From a checkpoint of a small transformer trained on Wikipedia: width 576.
MLP neurons of a small language model. Each row is named by its layer, matrix (up: input weights) and neuron, and shows model dimensions 384-575. Each number is 500 + 50 x the weight over its row's rms, rounded and kept within 0 to 999. Numbers have three digits each.
A block is one neuron, or neurons of one layer that tend to fire together. After each block is what it responds to, as a language model described it from the Wikipedia text at the highest values.

L4.up109:488529434578485500479527456454444528418473545554425522493466458490422504518448502578508546535501399448427566520507561463494509449432588506564516528568505468455479442546555541480461519484500465489515558401556497457484489568469499446442542483496523416499532465480522524495573478489495480362517563504469446553538548557504633497489536475518515478472571553528616493487490494544545522499532495467443537512539446458499512479520501485468459440525553521514374550442575461578520480451424443604375589510502490487559510490566490493443422491543501487563466449493509421427461517525421463594
L4.up189:525490498576533514460484590474573595575450561426461580571499471459517478545521505522468528581489523524488514509520493555417521514443534465495557454555585475382528473436562506518538489397476487450506437519472503579488451489516481411554589486497575532532419461461585450551550487437538530501498560556540470493539454525545543415555560510475518488444499357418458580514451552446507512503472515520423495389462495455537505442466582484536471470646514496554508578495476495518380500521498520479504462544531570513510467436575586481455537515526485505590480560480515543544546407560446451482
L4.up270:460513553533655494530561520500458569495585528554518514518547460571523452566476585491575487592521539552487513449479516587535553504503420510556547466492491437496509497556602417444565480465478504427540402461479505445514524415459518424413509425519543501536534528512553473489416520553559533519446449528520522503492503490463511587500525462523498489495468424498553460485446517416545443516494551495584527558452482536488496476645600495479469424490567522512501525558559394511448537521443533446483407538540550417521455495509489531531531527533458523527562625527514506481472567547500472490
L4.up367:456512477566626407495442463535471515422433444466455487450498507424541440461498458564511497473560443380423559443414460482514540446404513524563460464467504395477542446531600546471538486499436425425528553578406599439422476445570431516492594470551528516520504463504532524582586596575504443553553535514499565460511468489450453500458531572494492492490513365535513490489516412470603535478479553541425509418398553482537444511445562518481507434419516489560500469471466471521403424550442503558428475521649486531394462542487476532547455545550495521460441507584483539567511531487550532582
L4.up368:568533549545510526523474504469465570470492525608506463540597488462438414503537607523475439415497483501583480458472591522453527558547525518441505516496552491486512530582508462458498434517526480578414487410577555459487574490486545498486474543559537494513483480457471442528511499402498472441615504448485505520507514449551542526431454413575498520600395471531458505525529376508450519553480580437491404529445536541508411430492418538648482489529606587513477490581482505511456545492633545474399424540463461395528499487533516529549436460453424491531559509478496507506498594499503551569
L4.up395:467477407536492618496498508476625527412412507568590446365461490459515505630463473548517538517484459503447479483418549560576530489415438547588537571522389381461597482413496495468493486433508405513428561460473508470502461427471565439461469503533462468499433513460527506460530479486456515513468500555500574561538397516489501525497436440503507399509524464481499485476508538532459515498547430522565517555531462528423464524557556450455535515586517614561520550499508496541525545429411489475504558565487626480362447438539445517503489439539492477522421482412565557505482601419462425478
L4.up499:467524484484621475465485446491517561490466538494453578573473477430451456444443438492473489511424485593535537466433510547532518515447531486472510504557583505520531499559504434428542419429476445555509449441604509477516463557527506438498550433487480521506438431486500518495505458540565511589533470418472559531592420509541459496484478511487473502536447496440503565482488510479420450491493498468535540479514569541436548418467373472562477445506511522518450436466483545511522568486513482455505475527487522540502484483539555489477488551496558420518463514526454485535465502437530604510
L4.up597:543563561526528521416478576497536467500510512603441522512472459489579588392488409523489471631531465523468581490441500564488563518475435497583520542448525580497542482570513577515578477468475424505505487473529509535551459532513522511472434449536546497476502559577474539529519506572525612552456591433486469496545521456487459531553565491425480427517554470504439418516585510409460429494601483516454529464458612515477535481560535471533436498461538469497416535432537511509472448536444456383494478520447576519475567489378575489538536450538528495641517470471485487486506493485459442465
L4.up673:467556552522531486591417536527519425528525429521547520499464539603434452531541494510526549507705539448531523504545616536466556506534446542521464395471489422536490471525505583423490483475575431535565478513534581531430475538509545499460415505523460493516395521408466474498488515502537504565643458512492536446456507514488589535489455505501533441452517440427494468462485485402419542427507662514565435508555491489423498559557496485510489469467480447475451450557535580585471549586484576501431472538574488464413398480510527469544498523462463469378488507538559454557421632472537545568
L4.up1140:497568464487498501539398540504566586486576551551530524500495563505608497515555447554480554559512394529437572501501538607554524539434503488507516545538527420528487431486464515505487539526476450434499522497545493517524502535586580456534496497594572490568576448505508484577470534486586378426507506469478443482525503474488455495498530533489471511426450488449565446386504436480423565420391551444493531474516486576470546461591494467434571594485584450511580471606465441515436542429525591491498496502447479482449503680450557497481482418404420478565435548534415564516526552457484528560
L4.up1234:512480493479434598509409615492504514537506446588493505561474515493497483529554578578488576465532570537525422481544582458534516428567533496526546540573578451615463611509502510555591477552562519526413531526530488536521530542558477553491437506445557491535606506534539609397499495428516511455529555537487559502533470513493522479435565485438528473476499472494525556505503476509457419609497521462422503550466502532493618519560469481568518498440456505413497433451532502526438474467472441463406508526379494501546539423489516477585525542590506492518465544522548575426541500465508494482
L4.up1286:405480484582564466551387479505500555475493466556501423462509563463505454524426520503590573547383450398431477511518444562471513412459396531486517473513553476511493498495567527511508479497494504475427562394528437513454448500511471535522502421489510512503477451495536464554503591541450439443435508408512482487505447448458573537459384531575486446488549430419453502456544461543495507574416566501490565520456497502528509450560433502549516526455540494533450429549571524535429564499461509537439525516569471507472535509627399524531508476480567563561446589563520538481479483543512554464
L4.up1321:559475525535513500375514507550439443553467546581449526562482538535501503509435524507560527400422508405500467546421502523456460478503510574489557491513531545575557529435591437495485461478536497384461398381526501492480570487462526414474464501500509425511485468578558393615512518530507506531507488482525551365511429523552615547493466479623543423438551487455476527548527533492455510479621499503508565540487459466441529546604525442502546466575596534516549503444466575466501506423512501428493565551521516556497425493453551511434513543488432437546541547435559408572465472561478526455
L4.up1569:468485550564529429510511486485486482367515458536447531506514488426514517537481547505514508585527555546501588479525462505556501594399414524471527447484481456477535566551504395513499517479554451429593570547549501497485648489508500564475510514567420514442426495538422463480537531505470467491451477538508466491563495453537589513471518426540519455472568529475551453436532425454509444502581519547522500491490539532359616421563566524425464318418528512422447453460504584508514552463395505453437506498567601589528464529517610487587537537479430565578424455613460499501521455415534429479
L4.up2049:463551498428513474501474509513475450527501411629552508487585509462416436455591525413535473530509481478477546505381460482491521503610485469406544417462491441464552496454558555500550445490504483543506523535493503469489582475536512507456444497552492566440536528512504516447605504498568558447554484463556540528589522468495550539513495507555476415524439579490608494515564611419488548577614482544585452551488534431455476453552462515489508491527387627519511509524509573529493532573465513524452495540527495516578425519436546508490573532511534442430534489522501491551502585534521455511
L4.up2288:475526509553525388519421498469535438331543397493398467505430531472395451501503416525524567529512522403572435518486535503488506502482526484530507452431517451478541502440438539438585476445489520487451471486521456433517536497606558362551491456552546518423517577554515514437554497526549599474467469477492517583538502545520590400553504540514510505508550555465526451464461506445498460596634626585517505508509507429489536525509437481486484419497515453426464514498619414596543546596462510556539477509459590529525553492482550509423555497429475466564527470530480520507506510576455503490
Words opening fixed phrases, such as part in "part of" and well in "as well", plus word-initial pieces in tables and lists, like footnote A, S in Seller, Col in Colm.

L7.up235:455545534603459563602496502475578486450565455460471430535469480413523519464400566476502510538521578551517430555518486500440494507509502444566591591558454540525469519470497481550537414573610506391464440570573474427476505532576528489545495514478646515464554418462489444493449426543482528529506463538518507485475529467443452568529496462467440542509549536522398484544519581549565453493446545436508385484410529442505526478398541541554518489511563465487503502623516483545454447494502477451487406491508455482540561512450474523503556418492618519482541469557533523613460563541489485510
L7.up312:511494512505508504556512543509434551460601528482438497500498486384512491578547496558510566470535514428536509416556504567520470499500448516538506456530508517524532600523465485472567546429467497518460534460406545516555495412488464432464478482472443575483560459467505570540486605445527507549453489430506514567573569480519513488533505446509460445566449489550391526518561450561480533461465517397458473383618498443510512460556613482447579522556530449477470603481560502432536608459487539551489499459433518515604522447613499497537524518481456537497371419444450535540477516496510549554
L7.up956:425428563545468430501425530481544420465516546481454471438416493523483560545503428459541489424563502498403540524433479554498401490472519435548497436515589577475569474557499382496446497554490536482598431542542494663543427535411464554562595503561595522562564473515463558545529443556491527544583544520494483447448433466487514388470503465430482512509428536476455515526523497628405499515448474419430488412457432543567544523446518621451517395549513549518473485530521489528518530450423426446495525521475537463521513463466441483503529474534495518609486524542413553531500508546529517466
L7.up2044:478407562476417599517483526434565542587569496564521463646515575493435447506441457484402502439584542545516495490592455461466517541431496523505594587500508567479508618443527554431495440446499528503500487548523492604526550507478453548559491501540533485329460481604462484446509448465516543419550580487523563491565475505567597526491519549497491547536536510541478490491491457528450491536531517438515474515504556561379520516344476506592487563483520564463563564525601438516515367535508608464521486539613490544535519466531482478481465439360502459458433536527516539506442506483564453507
Capital J at the start of a name or title word, mostly middle initials and first names in lists or tables (Henry J., Jérémy, Jump Street); weaker on other table entries.

L4.up65:460462401573516476583344540540443590495516528512522489507531521467544463491440468519438505390518504532464514439423487566534467580547404504514526540576546521493483489494593489491495565399498452540579556466446462502553499476501488458490535538587495544415543527511574495527571533581531516483490481630479512586409521385533546466456538530468480417497422476496475526467471484557631514446519522515522521493537467541569561393475381476488405505354477380486494442599490498400584541494546518539514481503486422462526512580535511520571503390537572539512440445366418555494428475532465498527
L4.up219:499526446502425501495455552482614464486595508511532440449487569434455477548523507436529580517527502507412466464519498424479415532467473488616495493557558492507541469543546446495528484512504462545587533455530483435503471547505517554464626480531452432488381608477672378561522408461518538399482538578501591539566493471509459493512523451419473472525496383472548424502382508519507552556510459457475538359428538538444500536494603538622503477534550538349443495553584450423470552498537403497420455529537562476515510472510572516399497540430550467460522419483609484497507443483473476469
L4.up509:497549505473459464447487545472507513540456501427481508490562492444529427421570530585594459564512529458546472549423468525494490472577453501418509473547576526518525469489450490526557478463416446614522420530561491510502533511518510536419502422487478487458486482557557490446577470516454502513538444475575610467505535552539426519457451539524463443497499471467489548518472534465583484513522511521560546433493478600484487571404381538528487502523520542471474474521493524489524444493448438498385371519477497537434479551476491500461414533512549458480464580529640457409514513500568467504
L4.up588:467527451522490501443532579444478550432417463432446343476555377449503470509510429488492543497445565424583420479579487560559582405536561485596460523581522522585562439492458454477544544456595529586529624499504503479439546543458425534465497427479514551587545539561570486526507520502506469519449502506507577484546476501483523445520521498456490436544439442467564547519529542430542505545493544479576509416529587548520564399488555522550394519515534502574465501496553513458481426485589472566522504505513500553382531522452472510377495540492541489421511576508545497534489436420508543523
L4.up743:477488512486419513524462473447460553424488495451427550475574573518477453464503572538603422577554448478536455519532509427484493485572575537517546557487510537468558489507473573485535502440485470436492485547485524469487425500541534519506481483460425395601506523529543398439536522576521544492457572474483562449550432532438564562431438463456511483492452561405452573526366598386543540451510454522437480435515527525531527443535491482472494515510497502522410510492564432440493470458457480554475357522483456504497478423599495525510446429520600503535400497523550548475590439516485454449
L4.up1045:542425537510513508540440598490568492586425539541475523537408510444518445511478503545485514426552510500514504572524494584573458518516468537538519484555543492457500539483483443481462533545499501565485492549587495527470620466434589379545485489516496468460505431507583569507484557483544493546620521487451540480485502427486534489525579564497533458494560463461610591420488486501525423588615492491507566593518522464530499562581415518571479477449475522494511537528432476483568540532527535410502426520477495573535484540368584494491477597512457536486526553482507516523482517564498499607
L4.up1054:534447465523522482523446523531513504484448493524466461361504488495454460503491601446613462464460433452480537529513549450556581434457527504545471531473468479518509517535535442433507508541530410506538446386537436515470462505595563466555571539437516454534439514472559382461478481506512502486540581473498641415505516428458583541463481565500499538422519564455531534465455443457570620527464534522514410478458544507464491476478470486545474482581530497481549444522479493457405514529427576462560542509465550468475483453555485506360491482495557541496503535569634482537473530484550468524
L4.up1174:536460483534638519491500528509562481602507536546517457516454520515445495453569556503462561501467411476482442499517523457579467404579533512558562472428509420489444510535392584485449471532589415492441526518406475519502525441507530538521526454544496550485463552470576392490494602471429484447436494511463586530533546551467385522492499517578495467447519515602525531551430455497548457610590496466564505462566491474564430545414538476578504502451518565545528440603486449419382486456463494553513512535461443550424464488494487521571524483578459478468582492526456563580438449489535423515
L4.up1305:505521475520572537527549532473392542467447491429528493478562517425485524449493466542522537489457444491542400433575517437561494481454448500556468566572479473465552539498536466521506499486491398502561448496548483494519462480486425474528445561446414441419455503471566416537509504630490457493532463532480597453536439522494392581377508419550467467485502486509523483441575575512494517458400469494595556477545455564406471524490496552547516446495531478506449457574550486464397541504553498488447506497511567488431513529540511500435471479523563558482493461561451568403519600524531520522
L4.up1466:442547489445520569517511554500488491530467501538542468528582505557541407523517464579456516493504611536453415371476510545499494535546477497450592583482443528516456468425551464556571489490517514515516534536576482457482494472511549415528539496508515518427620521527541553568511442420466474553521526487551553466461551514526481522455536415462512470426527447471572472443451510387476432581563458483499544453507540481581532509573538524526514508521539422499506449505571431478472420519513519433474501506483583419489478554357483516451474472492439483457604444489533551475439546523448549555
L4.up1545:420537471532518520471455543547514596551512429559440431521480543549511443481487490575505561498544554421462473586524464403600392464446462494485499540615465475507525543487511437504513488531540517547482546563461488551545483494547543443467429534622471576560552423517446534453524419464470470549536537501514499434484447425433514529438548482511513430439572462514528572513457450441489410437472459574475402578561461507560388498492398462528518533499532586423525541525449418565443514474415445457496497526447557515536408568520522500482520448566468539415522389501538458476545531477562522515
L4.up1636:549475561454488506515411524554531544549474521408528391512533501511526564535528420524610557507503550415588503490585555504482631505534497489401474470527466492393432529525459517512508516581527422538504464616481430558429519520481381441495516532503467530527463531478475465446534395472555518604577502418540493442516520506397601516537525579468523586425562498471498518467449444484412461394428515428537509521567472416463494520466507496540508471473438354553536567555611557472615593474526456457464478490521465488396521378469576503460561513543514525452508563512436429555515454516560565632
L4.up1906:541542519500577500532385597507430567453470585451457530531520460521533553471440531612482484513586461428490489401463582449530507553478505506564502376541425520551587526549545486439495585478494499537540474501538523420505527473398511511530571546463543506564534493413441526491517461495526552454477493554534496463582516485519481428485530506497493546460551483471574466392529483553478524476476463461508550488473489532353491454513548428435532512353536432477489495556528645561505491599548503476327484505503506521475494493390456485562447524490534518390404529525497465557448465527527449551
L4.up1908:492569471605541516570450447465511437419531535468452620441472517491520579453474419568495544540466534409500468442544558431573496384469501509587512508534478528496405416457463422468478454439508491469480435559600506513540479494512454471490552494514485513515468520500520398490547510479507495522497484569531540499421495520496513556473494484518531550537504561460402486557434479480601536588445534455468392406460436477485494460427488517504397544579541474437457540548566484513547498521441508445523597543422537501507510461512568540504429509434378506602394522469490490631535516487539478486
L4.up1989:471440547516470561563410554495538469537503540561408482595491464568466474501447442527365502442582420459526410480474532638580474512552468493516514483502487567532385468521517527474508465494453452576439402471462502523481551544489551512477506495533557524486525485497560534486415380451508560542446596539526477422522488502477453499429443528431514427427541527443478478506597412469518463534458503507549411468523524422606480438460421531617523522465503446505448432540524559541469389525630537436460527489556458466563414462460513500508525447510391457494535599425444499493448464531514480454
L4.up2004:479472482538535533467499539531432521515500531561411516429508422546478475513512423526467597501423480440429524555509449437511551438499519501610486520492551462484567412516503512497573556494558461606532560518457431463501441435393471511483510531437394557480504469583522515386424465454595463481559615549503505504503523410490489425514531517556512455472493542530539522506483458466455418613573500459497490422499543402442546541433461438425418473423439508501574475486548467600538531535432519514496516530442502487452489474617481506578443430539508574460540481382545470538455493483534445517
First word or word piece of an entry in sports tables and lists, e.g. the Time column header, gold medal, or name initial J.

L7.up813:531504489409482566508473481507505595585579543458459509373518436518508439414445464459534531490483436535573462479483577490583626475495478522421438502556554475416522437410492496531615500497461465421502506518434549456570506545564527561516537564506528489429500604470443448449496599518485531662494519488497451547528575551573481501488427488481461479486604519413393538524438478480533409517516542595484444612564520531432483460506493487523573557499512542440522490587529583506507446511568420443494414523436439496500578491618552524420531486534527461482529504547555464511511400485538532524
L7.up1086:480515442506536526496531583526557589554461527504487398540528494524485429440617512625528458545540489524561461540657474440486545450473552518510473457592523542485441415406491445488606525476461510446508499505470474445428422576536539483561433551617469531544568527493542507560541505470513529512532545537428499498524544518506412466444535418488484524525499374418491481460557434495523422510458454507482574493586505480420523496482413487483521526473552449543490575477533555585450481481617529516526558500534509543538589499496563512550506586532428512521378523478517566521565516444477475588
L7.up1096:560545533539500532505486522556439422490445490475460541393450549484537503343470575568514512638473410492472451495550632477527478467421506536460480557435383526496475446437484490454594488529514483452478449464412527473410498430483562508519499553469492473512392498615556478502519670570481418483432522525466553457509467461470498512399589403622512573545512401513478515461409563509467494529528472468560500539594575445446498519581438499516539463427584546461515466602494540518484497485545424573484511465510480547438562540480629502482554492489633531463487500496540536458449509407528497533
L7.up1191:634518484455469543531498505530560460496478498496501489537445535546541543554522408441664501576468511556422525496558484476486569460486464436620450439424535427547609555517442532450480526481610505412499415547479554508455516479473535529545512570525531553478428554432580627472564527594522439456454546523545545463551594520441538575535505482512502490516545493575473483443456496438505461545454515493518474438531507508467544488441569611500467451494514572533539537640435566495458541497542528548495393607536507519498521530517480489440599570525452475531558439469548415565533546583553438433
A standalone capital S token starting capitalized words or sitting in abbreviations, as in Say, Sally, SRAM, U.S., CubeSats, often in tables and lists.

L7.up165:571496476498472407553494508502411492490621448497427419505445426387439482487533450446495452540484508465487464510526491521463506512582488492490491471454557524519414439416474515464461551502560518513450477454537522547496517577372497421559398549518519495494523451526560432500479430520474498504382541473500420467486480491492526535461494480514514449533546486574531383573611556461502469541518461480473536503564462478453457491454512467512420433479606549448531512495552556454458410505607576484536431458457519487438488445506506513686559535514522465521512450458549515528418475501483471538
L7.up769:500513481498420573533486471503478465519529506449470555576427475463536432507455535450522524493494485509575482575523459477529555588458544490496569427591546447485471507492431477533457515524561524452595536455502546480497500509557573425555546506460423510507434572441362479514517482600475528478471464457502563487530424429493460431578487517427497507504529545458453481462553461496435509553531514501556435374477549472465504557462526444426440505470509426623595565538513459475509551448515661506507476523553494438455509509541466501560448492495604517518453384491539537537532519497515573551
L7.up1741:478500507479407527457483575585519485477495488504404495469507482514516490341531503489467445515496541549489522458499496551443549559489572532468484543476527578536408418463493568493401509370563463546521506469451476493480480497536571562519425538538485418442439519476508418545503550443507375466502659471532548419478528516454522604528527447489480448496560451527546463570406421540500494613494465460499454477536485575383517511557532483444500536529562461555495490446427552523544485524514532540568559495538577526517533562449513481544450478409573460493604528519566504379425571452427399585
L7.up1965:434487449537486488468493442507482493498592539447428573533518542453582450433599531526360483495472453526568529536481522508504437601456433464375463474595476506482559421533497426529543469526570493572518524480567534430507444601624522455499486520495477566506405442489508449522431439498534518491486533478465418481413460518540575491444550535567474497442533524554479520530648552456490502517518558490534508514572557566436504419512499511550527567460518420461463501514439577556462467598563535389522559497514457533525441468486487531575502538486506536407545464514569555499464550513536429513
Pieces inside foreign or multiword proper names: CJK/Tibetan byte fragments, accented letters (St-é-phane, C-á-diz), and linking words like "Court of Appeals", "Tour de France".

L5.up401:498485525469524501397488448513473440494539483487509469490477507546486506458492512503491500516483521545511505485520553546486553529504473797471497484456460549554516510510507517507476473465487514471523506531518432506550492542473512514498551484506473438486502481477489467495490490509476529458484481495484529457525493532612460497485475426448526395515497455496543540474499498495479541542526517518550427493496505448498453482494541487475457547468441480521504488505521463499512501488437493473520530532529534512579491533456539150504495528515504504507525499453460449483479575500502494516
Middle tokens of stock multiword phrases, mostly in Wikipedia tables and infoboxes: coordinate minutes (39°56′), medal-record "first place", "such as", "date of birth".

L5.up1489:540481500530433520553452502504489505455447544499467512594553452435533550487508500432507456540460419467456540503575567466435465576545443507532454492477539502482518525537502463528580462430522544479484495556552445504427515424482498509441512472516418469482553456545472575432517528528439451450519490556524585534556470426486513436451521497483514462455567451552526496481467407554537469578461446546499439567472497494520418453567600469484485548465449446374463512512518464562448481520453581457468496511583502506536429525517528500404512478579525560512472496470460523511494467543475447485
First tokens of cells in Wikipedia tables of sports results, rosters and medals, mostly a capital J or W opening a name (Jolanda, Jumbo, WTT), plus numbers in climate or coordinate tables.

L5.up845:508427528499550558493520427456539519464407554511500518623389403530442435357521578498597506465502529478469483460449491451500422482502569478445431502564540558494505486456434562480529538495537566460551475577465520480439345567404561514542403538554396512430523469552525570473512505519509579579500525475530488526587464583489501522434446544465487605498511543473436591447478570534504506449532472475540521536544399415512475524454481452489503522504487565492573475547557524444426492449528440512470502465597522543466525473501477490416572542539499496468401490562478507501483426565508417521
Fires on the first or middle word pieces of foreign names in tables and lists (T in Tatiana, ı in Yılmaz, ol in Bartolomé), and on well in "as well as".

L4.up106:541476502541489537504475488496507553480463488542487490559581496449485515477523511471527531506528480468530506493472518532508573504525513832468487490524492507532441516542525473512460521501512531487544456503578486556490529471464496520477507478513499494495477446517514493526491518566493505475454521500546508464533554526509480540540498508464505514456481498495499520509481467492495510441530467483475528502511503463450507512538515494505469550503479508549470527498462488466429512469487508499544475875515542505480509551473531510540448460467466489485526497498514519469421544497495498496
L4.up122:499473446494468469526515458510492462480500470512495484460564537491530509539488491513468489557536513495565516463518480530511506507506542829502417475529487541452490463490490488451459522490518480474495503486468503529453473562500483521452518442500504492536518496508519524482501519537491491529494496541506537515531541515533535509516463492526502463430474485511462484520505525455598439544474501538462490550480442504466437483523458528512516469479546411518474525498518544501530570474473487508494469767563453531495568500462531500542563518499549472541434463520477523507462485495488525502
L4.up469:526492517494501470429464512522493461483509500430477551529527498550544516523517549452454526548539459489511473481557520515477447512505452783481501463498519487547526506515478469492486478480521517485487495534472500484474539455512480528532518500473519488509519506468523476542506510506494495561525478491486466494451475501505542508478539489445470513525498488494487473544516548480552568445440516539518490479553552460468490522473543522520560479493501507506468438541489526519458514460519475539464528864419499511497435465510504480513496479544557495468461490485444483482569502500510503517
L4.up625:475568485487479453415508501516479485535493442534432488460459493527560520502483588468463566492498484470551521433491488532478515497563510708538464463466489524487509541515473546541528403466512511494502532490491541505489456458487449498432527563527488533505507507440511545461491517511567450521459476467522565504490562561473477540511587521444508462468507553559578470461461480431497471537448510523508505465411485512432516523518483517561504452528500515534555440525423460525520568462435493516507532748443482490492488486531551503525508497495477538483510460557497510450522543506467550457
L4.up644:486495527513507511468507441511516535532520521541502530462484446473498460524497483513490501484524464502445507490492524521507520497510440843522435471521481563497469494473483518521556529465490485497514470511534529496498502517473524496470481562489501445459495563490552511521487449514490560493519515523537472523491560530524476537494551491465481507500491496505475438504481517499498511475497521450495480520456506442503484528519525509512509547525493523481466492496500537455523504459553495485507538831494491541543537583462502513459536449450521504477511495482481439503518517551494487492
L4.up709:480482511507463501477548442542474501546484513504564532473507514473504468478511542484499490501456492528570579416519549461551468526516527772460508436515497472478501523471493472500479491515489530459530510464529505451510440465487499510512498554535471513530489472530550461565567530520500488517548566473496521464501537479505567412492521523507499494438521579504440452465466482489468507484501508510530480517497441494517497507498521526448505460531504489553517474539445516511498569441477474552548499842474491479511531484487502497460425473518510463466546507517568556492548509442517524446
L4.up753:446543549562496513538493524557464497458498597562508526527476599503518558574498466540547532461515487437507496529507487495468519492502563488483540482550433378524538496503460492510571483522475530491504474482553480472515551587590499593482644489481392485476466506437472625432420482519518465488506530448530541458504557510516632497467487515511502480643566579445663375478587470486458410504468408407511486491440496469519472515562446455493546418462543502466488597501531590595607484601501590411498473504551515539534507502479638500414583452486500487501434441580447420484556421503510543522
L4.up789:515510486513507542485485476526487469546572540450472523538490498526508536493581541487475513544478520515450530565521515494504471487515510845498532565517480510502551503512475529521438532518503477537489520494482495489510505476494508529508500495450495506491469500552487519534480475511511511487498495552477481523506488538496505456480472482454474494496491494463488522507517522473502508493513516499500498520500503486474504480484524507463476521498536517469513491471475540453505522499553529501502478796470522540537493495486481509529476518529461547505479543512471474559535504544537539546
L4.up809:508516490529538527517502508522490522521482523498509532502490461492498497498506533499503459533527475524499456411516465459536517500522488797512553517519522520476505511487545489496488496443475493522510558493483516472543524535397562515545505571534533507495532489517523459503489477558475532556439497515525473577554522446508472457487502523536502522484463462516452481552474566513487462473517571479465514498512540516515476546499534574500505566452498561488521492496462473497525531484501480522593508863479510462497565473497455490529526493472505486519539481515442508552510455509474474533
L4.up830:491522508518483496529554461470489491457512491489491503494500529479506463458507464511548491500444513523468517528506448529462458482551499740541521458481493513496506553474561494505507523494425441495537491538542516444495537524496459489507510503486554442456548490497515504485504501513471492556457480533521491558498496514516508533506494519496476535516501450479473475505522471451491506477506454494503490494487475556476533524532457475478475485512515530506519477519475489486504448501544515466485468711532485541522530503461480469481468468551469465460466521475519494564482532488462508476
L4.up980:471485501460465521490526513493508484481590517511515573487513549519471483459484561496545501498519459552506492476505451523469488442496533808486516497508467491502489513493504464537541460547478480491542507548521459528515504541463540532511538474486499460465540515518494461517496520495500524511490505580463519521526505529486511504517526514539468489524482513464499474528428556447503458536509487505510541456491438486549540499484519496529487513522497493486498553481483477519531458482494512498452500836449481548529531435504527510518472504550495498490542542543452542567490518493508489527
L4.up1465:507499459481483525549633511542554434432494548497557454467472523553460471518472425469509510440521537509550536456521511481610533548529542694427488554494547434441478488528503473475525511538460466502496525470411498549514454500446490475466530455561461464613496520485514583467607532456424416420544516494463472549500562458469544556501492493495540550460472411426484483497564533482573539561547469520468464469443431472448492509544396498552531526574483548437554538503438396435551529473530528513532522676497507483516495581514541499558531553478543526524540475523492456482492488432531497525
L4.up1650:476455475529455534495523517505518522512472476541465476471445509527471462503527521503461513549466485485514541486497535487540502492483491807536464509497464512461457423499469487495487482517520499493493483499510486504500482540461458462523526480470473493484483535483493472521473495503545514481522505511496487511487522548520468484513481538503498485463496488565485448531472476488475546485495524492508496515523518454502484500524465482535515471484516443479508520463442511461451480462504476459471490863457528477500508434481511494527463509462536521469561517524515502465533567464516500529
L4.up2067:493525492509499550496519494459486440485539525514467522551486514498477528482548439526517536515494541495447471537475484517425467472549505853493484490451520540503487510568515492508492492505477525517508457522518487511544523521435451526488500547448554485442486513494504491495423509525528548471497483508448470546480489488520477471478490504464487476529511490445439491517480509537458563472504490467521463508506465551504481517472475513466463507478458515537497437524550482559537470498479503501469466852511550474513533471532504476523515489535461501536493495515489512562505525435532519519
L4.up2164:476518487526480516521511528512491522484520497480495539536449522509496454515494489502532505503494495534506489430456524496507507490517497793503513505524496508527509510496553480530499472536513508523504510502509506496504525532487550483544462563504525525517516481495525499515423485472478487500475495511581574508494477480525423508512515519505487480525512482484513488528539494471488507465533470471527498496541489530493471495503502498490483505497484534513566446519477508460467479492477499492517485848495493539513514473510528454463532463520491461478526486504513527517468483497483476540
L4.up2201:479544472495472507526485536516499530444509492501508490492565483540548481521514507508512472513514502504547502553560473493514492416505440800515483511553473507524495468553491478521492511454488453513483551504478516486518570501556465489521483538474552485474544466414508514443472480490478458515468446525488488532492475501491505515515542483444524511442478470502412485582522419535462513475515461507481523489544519526499512510485474513425482418488529501503471443520472552502449414532475510445532464728499501541545466450534534506620484529521580503496447533515493549532468493563498487536
Minute and second digits inside map coordinates (39°56′, 46°35′), plus mid-word pieces of names and separators in tables and lists (Tav-ar-es, Qu-é-bécois).